{
  "n_kv_head": 12,
  "positions": "rope",
  "schedule": "wsd"
}
MLP neurons of a small language model. Each row is named by its layer, matrix (up: input weights; down: output weights) and neuron, and shows model dimensions 144-271. Each number is 128 + 32 x the weight over its row's rms, rounded and kept within 0 to 255.
Before each neuron's rows, "raises" lists the tokens whose logits its output raises most directly, leaving later layers aside.

raises: "ism", "istic", "ist", "ative", "ster"
L8.up219 [161 117 162  87  70 101 165 145 146  95  65 116 136  79 116 166 107 138  92 177  97 110 130  65 151 187 135 113 125 148 133 126 161 167  65 127 195 119 119 174 120 151 157 169 123 162 154 184  86 175 106 162 119  86 151 131 134  69  97 138 158 144 186 164 173 133 111 110 210  60 108 151 140 153 120 155 132 157 146  79 162  88 140 141 141 164 180 112 120  95 112 150 166 136 147 130 134 119  59 164  95 162 146 131 144  82 119  97  89 131 140  95  95 138 190 108 129  99 121 140  85 165 120 134 107 137 135   5]
L8.down219 [137 161  94 153 128 118 157  92 141 147 138 112 152 100 139 146 218 100 125  96 155 105  92 142 130 152  81 141 131 147 165  70 154 107 177  96 191 162  88 117 197 120  72 119 113 131 174 102 145  69 125 181 189 139 122 134  95 119 155 166 113 113 110 108 131 166 132 100  90 135 124  80 138 176 143 116 109 145 127 112 144 134 148 151 134 144 178 171 170  85 152 123  98 155 153 145 190 179 135 132 110 121 161 113 154 113 141 141 164 108 196 130  90 120 140 137 126 132  89 137 149 163 134 114 142 149 186 101]

raises: "|", "\n", "-", " |", "("
L5.up1012 [133 147 144  69 120  83 166  88 157 116  84 141  72 141 153 148 115  80 120  81 157 154 195 155 119 127 140 130  88 147 134  88 103  49 166 162 110 214 106  65 140  86 156 119 123 116 106 127 137 118 110 120 186 101  93 106 105 111 110 119 149 136 187 136 104 102 145 146  92 119 164 155 128  54 116  89 116 105  90 120 183 155  71 170 142 136 125 165 133 157 133 111 150 147 137 156 172  69  80 142  92 148 136 150 140 106 136 128 184 174 128 141 123 160 135 179 136 128  92 107 140  89 155  96 123 129 145 149]
L5.down1012 [ 97 161 134  80 126  95 129 146 125 141  91 151 114 167 143  86 124  93 104 214 166 113 149 150 109 176 104 117 116 133 142 127 129 110 160 147 175 121 132 120 173  83 111  93 128 120 154  69 126 147 137 143 150 136 105 159 156 146 143  74 191 129 143 119 129 111 146 203 102 143 204 127 172 136 111 114 175  48  76 136 173 156 100 150 136 133 107 130 157 112 148 153 158 132 123 101 129 128 135 177 151  72 120 128  88 126 103 162 139  77 133 137 146  94  94  87 120 123  91 153 121 205  56  96 190 128 168 123]

raises: "ants", "ant", "ance", "ry", "iller"
L6.up771 [107 161 128 146 148 213 137 135 154 112 164  95 123 145 157 167 180  79 169 129  86 126 145 184 109 102  75  80 135 150 131 136 153 111 133  96  97 178 159  91 135 109 146 190  89 111 149 117  75 148 121 109 163 119 162 114 151 161  85  88  90 121  81 133 191 148 130 142 139 120 119  88 133 124 115 139 131 148 138 157 106 153 113 141 139  97 107 140  83 176  77 150 190 131  99 106 121 127 139 196 166 147 143 163 101 140 164 144 111 169 100 141 113 168 129 103 141 118  81  88 118 130 123 160 115 125 139 159]
L6.down771 [190  79  98 150  79 206 100 145 164  96  97 131 180  99 100 151 103 157 153 108 150 113 132 101  89 160 142 104 118 157 202 160 156 203 144 103 157 135  57  72  59 131 103 132  94 126  87 125 129  84 126 122 153 123 135 146 161 138  51 170 135 179  54 132 123 174 182 136 143 163 134 184 155  84  77 115 166 125 122 154 154  94 164 110 121 150 126 147  89 104 133 113 104 117 179 177 159 159 134 140 144  99  97 153  84 132 104 107  98 120 154 102 128 103  66 109 128 109 169 200 129 100 125 122 119  85 139 166]

raises: "ek", "ach", "ed", "ated", "led"
L8.up598 [108 104 128 114 102  92 112 134 121 108 163 104 172  93 115 135 132  98 136 140  96 142 106 106 107 140  86 130 113 145 193 112 121 124 138 146 103 144 149 117 127 141 135 142 187 152 142 124 105 131 162  86 145 111 164 128  99 108 101 142  82  71 141 174 113 171 126 123 120 123  67 180 112  99 108 128 172  72 123 125 136 109 143 115 142 103 120 147 120 141 158 155 135 160  77 137  84 141 133 112  77 155 115  88 153 196  90 104 101 101 104 148 166 167 192 121 124 162 119  96 148 156 162  46 137 133 117 141]
L8.down598 [ 89 115 129 108  89  56 114 133 150 159 186  66 192 125 125 171 118  70 178 132 123  91 107 187 159 168  73 128 137 105 144 140  98 129 118 117 179 108 146 135 127 151  85  96 127  92 145  98 153 114 151 146 105 164 110 158 119 129  88 180  99  85 118 100 183  62 118 216 123 116  39 123 115  96 120 111 159 112 110 125 150 105  95 153 157 137 122 151 160 169 139 132 157 158 182 131  86  42 123 133 116 154 104 104 118 152  71 138 132  80 137 133 128  86 120 168 130 158 161  77  74 195 138 113 149 117 134 133]

raises: "har", "hara", "hi", "hra", "hin"
L8.up1293 [120 158  98 141 133  93  98 162 116 134 144 153 145 130 135 155 157  77 147 133 124  86 178 163 127 117 105 138 122 144  34 152  97  79 104  96 164 106 146 135 155 147 136 137  96  87 127 141 185 148 157 113 134 156 158 155 131 124 156 117 152 139 104 176 126 171 157 120 123 178  84 188 129 117 105 109 119 200 120  73 127  70 113 142 144  83 146  92 158 120 134  92 144 166 178 155 133 103 113 149 195 144  71 159  51 102 127  98 143  87 161  51 161 134 132 170 166 188 138 144 114 155 136  95  89  93 109 160]
L8.down1293 [ 97 120 136  84 120 151 112 101 119 130 170 216 165 100 185 160 150  85 179 122 106 109 123 116 185 104 143  98 102 113 174 114  93 134 130 121 181 156  88 139 152 146 144 132 163 110 114 110 115 143  81 137 159 153 104 126  73  97  98 142 121 123  94 141  92 107 146 147 106 102 125 190 164 109  90 102 103 154  70 110 171 128  64 130 119 137 114 141 156  96 126  89 167 161 161 132  83 106 134 131 163 189 126 188  77 132 128 106 150 157 105  74 108 136  43 161 135 179 114 127 150 153  99 110 100 162 152 140]

raises: "0", "4", "8", "3", "7"
L8.up748 [121 160  96 143 100 105 209 168 191 150  77 117 121 162  64 111  78 116 126  98 175  92 169 164  98 115 139 122  75 133 138  99 111 128 137 151 134 120 110 118 143 128  81 126 122 118 118 141  77 130 108 149 103  90 150 143  94 170 168  69  65 110 152 183 133 127 125 150 148 156 139 166 160 134 125 168  69  93 118 170  54 109 133 165 107  80 214 125  89 111 122 144 111  89 126 166  99 139 106 140  89 112 148 144 151 130  82 173 117 149 192  83  76 152 158 143 118 180 121  71 120 134 145 146 101  97 130  24]
L8.down748 [ 78 153  67 149 140 179 132  60 163 124 142  96 165 166 166 168 123  73 103 169 149 149  81  78 131 209 111  73  60 209  35 111 159 141 166 157  97  85 120  86 156 180 115  56 101 137 127 108  54 125 129 113 167 160 148 119  97 182 165 124  92 149 155 209 136 136 146 110 126 159 178 169 193 104 100 166  63  86 180 131 134 134 162  87 114 155 109 158 148 120 137  81 179 106 110 112 115 103  84 110 139 112 165 119 140 119 136 151 185 145 144 101 124  69 132 111 125 136 133 151  93  67  68 131 100 138 104 139]

raises: "ically", "cent", "rated", "ical", "n"
L6.up1002 [147  74 150 131 127 117 130  71 130 166 113 121 160  97 135 156 110 156 175 158 121 145 157 149  90 149 165 114 103  51 160  83 152 135 150  74 107 160 157 157 180 131 142 117 170 145 120 135 107 111 168 121 114 141 181 172  94 133 113 200 131 128 168  87 137  90 129 124 141 105 101 138 191 168 154 190 140 101  78 209 119 110 105 147 107 213 100 138 129 111 101 146 162 115 114 139 141 140 164  95 147 140 110 139 169 132 208 116 209 165 137 107 100  99 105 159 191 104  87  98  97 128 125 148  81 180  76 113]
L6.down1002 [125 110 149 130 127 128 108 132 160 155 133 152 128 145 106 209 156 180 139 132 121  84 171 161 131 141 135 111  61 153 129 100 118  84 192 150 110 104 135 160 154 112 122 125 127 211 152 201 165 151 182 109 132 122  79 135 110  70 147 137 193  78 130 157 146 116 148 161 151 131  81 141 143 173 171 118  96 114 149 144 139 147 187 118 102  79  71  92 145  89  82 159 138 109 162 138 100 163 102 133 195 186  95 100 136 129 116 128 105  61 181  92 116 100 106 150 148 102  83 104  68 133 175 127  69 139 165 113]

raises: "out", "up", "for", "if", "over"
L8.up658 [112 122 123 113 120 180  18  87 137 144 134 105 137 172 116 144  82 132 130 130 173 184 151 109 111 108 137 109 219 157 141 171 157  90 161 148 148 149  79 129 126 152 200 141 129  97 132 102 172 169 108 186 169 152 127 120 147  48 185 142 120 189 138 150 111 112 120 103 114 133 155  93  79  92 141 140 104 165 138 147 164 124 131 113  91  96 171 169  72 190 182 147 102 101 140 173 116 184 156 116  92 151 145 100 113 113 129 141 121 185  60 157  92 158 151  65 124 114 157 141 183 125 137  48 108 129 164 159]
L8.down658 [196 114  69 115  98 133 137 116  47  92  76 171 115 162 124 134 144 142 138 102 133 103 121 162 151  96  93 131 147 164 134  65 149 204  93  93 188  99 134  78  85 123 154  70 103 128 153 124 205 153 170 145 107 126 117 163 176 141 151  91  98  51 131 151 156 134 133 125 164  90 123 125 127 120 147 104 118 158 105  99  64 105 136 146 135 152 122 111 113 110 171 124 126 116 136 100 112 103 145 144 149 122 131 232  95 139 159 118 186 115 226 124  84 114 131  63 119 204  73 142 131 147  89  98 134  76 111 132]